From a checkpoint of a small transformer trained on Wikipedia.
Size: 12 layers, width 256, 2 heads of 64, vocabulary 8192.
Training: a variant of Adam for these matrices, 162M tokens, 9882 steps.
MLP neurons of a small language model. Each row is named by its layer, matrix (down: output weights) and neuron, and shows model dimensions 128-255. Each number is 128 + 24 x the weight over its row's rms, rounded and kept within 0 to 255. Numbers have three digits each. A neuron's up and down rows have the sign that makes its largest values positive.
A block is one neuron, or neurons of one layer that tend to fire together. Before each block is what it responds to, as a language model described it from the Wikipedia text at the highest values.

Responds to: Last token in parentheses. The final token inside a short parenthetical just before the closing bracket, such as years (2011), units (m/s), numbers (14.7), or abbreviations (PKC).
L9.down404:122142129100118116158151084084127137169157139099157106124120110139086101144124174092140107134123138132162170126124139091161121146123087103110149106174132104109161131169099162124159130101108071156131147132131125120102123130119147140130113099133131136125126144140150140123118132124137104159103135111103146123141110131128111167129106098161116143129143148052087082123092133148145133106108

Responds to: Final digits of numbers. Final digit of multi-digit numbers, especially years in dates like 1294 or 1842, also counts, measurements and table figures, plus month names after a day.
L2.down19:123102094088143098141126167139121083110103162129140090144143132113176112158164167130151112178139176135151130168140159115121115116078122106153149112125134132157135159076152134099170120129120132166096134128153092133128125127169154166129154111132154119143117112089117120128117152139124124135133141120155164138170126153162129080124148129135124128114156105142099168099131100095135121128098
L2.down175:145103111124178111083136103161107163116128111084157153149135120165122101106102139131131106134073110139138138146101126134119127141113154110127129116181071097161098136151101158136172128105142100135101123106123131193159147144162117085159098124123114158106101123143135133117183136130148095131124147151126147112130143120118124158139134115156111123152142137120139121076134107144135088144107
L2.down218:126107149104191085129106146150150157072110088104183161144117119121153136130124102133134128121094100128137140139097147135094144176141150157125098128123119139086117098133138170122143160132119132093066103102106100138138115081153132108150114121121115149117121150116163095099130120117126092123105133108152124136160165135137144155146126082179130122118119132117142133088121124124126108136151
L2.down261:079129106121136153089158122113120129104110147125109143141122158132138183143102172105090136118133088146155111148117090111153098146119144148158105119127130106117142072155082147131121163114102144159132128125152133139135111121134072157093182124132176118083137161170096094092141103100152096139111134091099089159136163130135091116129142140123118125118127173146136119074114156109172138126098
L2.down309:127132121161168106110115109116125102121131127156133150080130135123128097125116142155133141134146150110128190103151097117106148146147131152172153128096089111116155092126121115167143122171108082123137121096106121127126100116077155149142129134108175137152117094125122157158099139151088127138121145093099122150114154077119136178109107086143176127143133124120131121166106201142106118125066
L2.down549:134102092150148126131144140108115127111140129137083146144114144142156104143103107132072129090100118143136110164168161115113148111140136137169173152130095114183126151118133112094096136145167131110130138106136125149141167108099124123135146129083148118111095102135127127129109148138103110181118148157144091095099111126159119142168165182127119092108143141123140111148092095153127132117135
L2.down559:148123150104112151132130132114108138111071126076147150132144138154117171117077102161158110109109111144123119189122191159090127129121108091170131161166113161139132108136114144119123138162130122108085152125118138124124130124164085148133116099140151121164091144123157149077121117136127095151126124123103146154144097091139113088165135124096158081123119153113145133107138136135161148067117
L2.down563:145124110151137149184118111143140079104149111137123093086131100138152118122084128105128136175127114179111090127152104115137098104170141125114155116136149102135112163147151105128125150153172129162123121150166128111130135140116117169164149128138104116108116151142103131080119106110189082132162122130107094170122111112147138088147173128156103150147127164104188101128109134139146143095154

Responds to: Digits inside figures. Single digits or digit pieces within multi-digit numbers, especially money amounts, measurements, table values and model codes, as in $356.726 million, 1.7 meter, CF6-80C2B6.
L9.down162:148150107117150126125145139152131064108132141139134095136104143136116129148124144130117111091136144120127171168116159152121178119103103116119090141133099157108098152125138152149138106094146109130164154116132114126158153064110076101175115140149112111081133145128156065193135144128090083152099131132153163149144107113149127152133128143133098163129156142131125102131089125157131130092130

Responds to: Span-final list tokens. Tokens ending a bracketed or list item, chiefly second years of ranges (2017–2018, 1934–2017), "born" after an opening parenthesis, and last pieces of personal names (Jarman, Darmon).
L2.down11:150125125140130150147126163137123117106124161068131135107170082140131138125111120134103129153117091128121157132138131160119103132145134154136095127103117116100118124156100169127117143119134136125109152110096089135092145129163086116162097105086154110105089123147080101101156083132112112119120115105105137152118125087148097151138151119136112068145146143093129128114168098142130115137146
L2.down50:136180123123108128098171077121066066138135130072102153121129128126161111127104126170101118131126142142138129143143131109080098128135136143112117096093173098093130132108119149085126127155120133098137159149124135123160144144136091153074147150140069108117149132147101159088185107140137118148159106122126118137131150121097130147143097125124106101149094155081108129129114118124142116121140
L2.down136:155142167142112157125109151165155162144144117109100142140149081106132118107126150136143057112124092104079165076123160157120132116152144143161138091139113130093126105126145145144117123120110123112144120148112137130132168114140154138150138104121123129111115138164153165132147184104145135105111134093088082085116110163149171150171132189150089105142147156107153142115161123155129144138140
L2.down156:172112110163113136111129131150126125144075135107080095115095151119129119182095130137113099138159161092132128162112104167108138156138129125148086132100124120097133114156130137161144140137143178118122170134132143147131126138139104141167100139103099104152097128096073139145132140170138146082153166127116144109116149116129092136135142131141108049122129160085124096117120116131141110162151
L2.down295:152092068133144150121131116102141102109157129093130127131123120103168167102140128148131113150145108169134075134157100103102137145066113190094091120115145124112136159150117110128111140126135118136117128159071122140154102142134127118144107176153132134145095086150114133124130183113127138125127108144126145125153142127128098128160096152109083160128116118075156128150128154112135118151158
L2.down500:121157134162127116098134161118162128107161137104110133155103144144104128139134115131123109101107118136136139135094121129128146098161147160181135133124117152123138121151108138131127154125128129147139140117108143117090083127101124085127106106083115099129154142111141109144152094138156107136120133125093123111151139114129143181148094193102152113091119114080143125167087109168151145096115
L2.down526:154155083200140196141157084122127102132133166131116133081135132100102155141070130120155105120119151112135150136136111126134118142135205154135093138120136133116107149137103137148148109138115091140123135156124131155174099091104132140153133142089161099170130090127118148161110169161129167132129120108122107122171103130132096126130153133156156129115113107079152095149157164187135129118135
L2.down545:157143098167078148116124170153128124113115161093121116117112132167120171153186178110139126098132127149143110159096127113112143153082141139138121157100145160103122119160135139161167108133107133122162106133135145170119124121129119139156162118109115116074083087094160127166115133166173151189089120165113149120140157143108151153123131161128107117129103105144088090131146111156113158151073

Responds to: Final digits of numbers. The last digit token of a multi-digit number, often after a decimal point, in statistics, infoboxes and tables, such as 29.3, 828 m, 1845.
L5.down30:156091127111162107120106112097106122089127165125121138159168115135112126132162092147115150106150128094141129147154110116193085159105192099116131114098140113130072132089158114155108116183088168133143135129111126117138126133169134108095103134067157107119146109126129124139141150171154145156156123119126116153129133145144137143139137114150153123167151166149161144125137146120086108142141
L5.down157:171120118139144151097121102126158130105117124144134167072134114162094188141089127110095099132116136096097122122120132157127155114174157133153109133122094157164086129180084118150138138109140061135107128141140140083144166140174098124156100123103101123108132149130158120111153125110175116129116118113114130109136113152126157119183160151133106103137112149126109136113093141087145116095092
L5.down203:152171103154146169091102157119116133124166110147122129159125102092167121130153097140095111165184144113115108080102159125130107145165200131137133112124143145151123119150124097161147140125142129124178116161097137075137078076130133114097134114124144115155109119144107121136148096167144113135144131101098167168117135127093138100138131158150102123110125096137142129099111083120104083126134
L5.down227:155141113144113115143111167137094091091113093135108124139118116104109121143095126109138118116100112110135110140090162099122095106079114111110103133128121138146075134127124117144102137114123133121090154099106172115153162115112100149140164116151142106105133106117067156100168122145142127123141109112132159145113127097113127062086151113091106105119171154084152119104107132115171160117083
L5.down259:127086108117159147111075133103127128132191118164127144161130120148132109122181086146083097123141138124105093140135145167109127133124134122122109153132115125149147139100173139136168135153162119138130158127179100147132089115146167133140128155165150140146155137136147089158147174174126130104150119140116112122123147134098074123104095127128113118071120115139127114091154109164135142141138
L5.down260:136143093125164145131098138121107127121146166102131102167153141125146088135096105179120114112141103162147111126147087141128117133121110128091130156119125179122143117141163149050125117143127135106107123118157138105119145156144163131147151092099124136109113125136129145109140108111158157107146102153176104091163129139136128150125137102145137134109162139146151105133153110125145177120152
L5.down332:126138125124142152125099152102146121113122131093141123157140164105117153115096115133105140108071120090124100151089166140147120132134132138117118090105070173114108099149125126148121143146149130153117149126096135137192136080139153099153153116109139127129133151132111131124150089116113095116135113135149101109126118132162127089135165140107084137120170135124138129119104098153116109099080
L5.down584:119109124121115158122121122158115115102115170117099106122085118142120113120156156183135138080102117103132129124088132145091182126133129150092169124143073118117102081138113169151094122141150103142103119113070123093121126143151124086136131114149120134142091145084107113134125106103151101116141129100131139154108146144114141096134145116129151116109130168113167145110083110074124140138127

Responds to: Year tokens in lists. Four-digit year tokens in structured text such as filmographies, career lists, tables and citations, often in parentheses or before a dash, e.g. (1997), 2024–present, | 1979–80.
L5.down102:147079140112158156142099133134122150129130108121096185132138144152130124141156108177116165115129154124105133120145173121129111104110141141143142156167107119154107098124160158096142106161139103150158115119125153136130183079146144079116088084167099152132148131122134148134124134117151119096130096127118148068143115099171134172106159110103133170122115154140146106110164097159103151116150
L5.down127:143126136110097175139095114153106154126143139120126145099083094125124157157071120163152122102162129120100132153107171125156128117125139169106141103150123107085120133128094135062128122118179125141080105131101106132134113103120158076155116143156135189143122146130133108141158106100114151093125135154144110110146146072132142117120144116092153122124151113102073125116151129117141141123124
L5.down178:104117161152100138118153139150121121132096105092124099115140102127164145130137177145109088118139145108105097126088129125142138165117141081146134082176091100154076106131115130148091105108150139161090123101112159153121112142119146152125118124133144139110157107108152155107107143095159103079134121114167139098145113123106110106120104088128170131146150194065152117142119149125126169110146
L5.down356:117115146125143140137099135094112157148118091101123152144171127100127129142111088129080127094131097127136104135049172159148127144124149132122137167147113141110082111148113092114151131125203160081127142122122138139139122140098137136098145130137169170146125143131113132086124126111125080106153117143170110120150117126151158131101144130065118121069160189091159153101132116134123119088107
L5.down480:122107192119134110116128187096118123145108158119150101136149143115154156130137090134096139064144109142105125106139115154127153125101142133124111104124107136095108111118144180129108104115153172131142142139119146126136120117080120076194136120139151161119134150122096101098134152095158100077175150126144103120132089096142114128110131131115152169161128124134163127164115095129079116111143
L5.down507:144132100072127141169127174126095135125090139092134109158155101159134137146103122131141150096112102137116165099148145081172111139148158132089116100132169158088112075107117173121088109161122130100086114147126153146118118125112148105144147134139119120178137139142125096120103178097115140134126167133094094110099135151146116106189132089137169097193162112141107115131091154141170114113134
L5.down541:149127146092145104119125121136167109126140108104127142133122111114169092103100139141123073119140129150148073169135144128114092144114144123129114111132126129116105122100095111154124123105137121142132139111141149145087118117146143154125084169107111117151123137119093121131099118091151103143141178126117078158125121140086173138124140100120091074116142164094185138117144145089183142115145
L5.down604:123115144131139127141053137140127140103101099122110102133116110147122107099062088113108145101158081126143139095102154126146121131130117138125092135155117087154109099177081108138109144125144121136171124172132137110152131157126154130144150113149135132109136112154095105144109131138135083135140113119129093130148093098164176108152112096158099128164186128073141108096139109096136131108101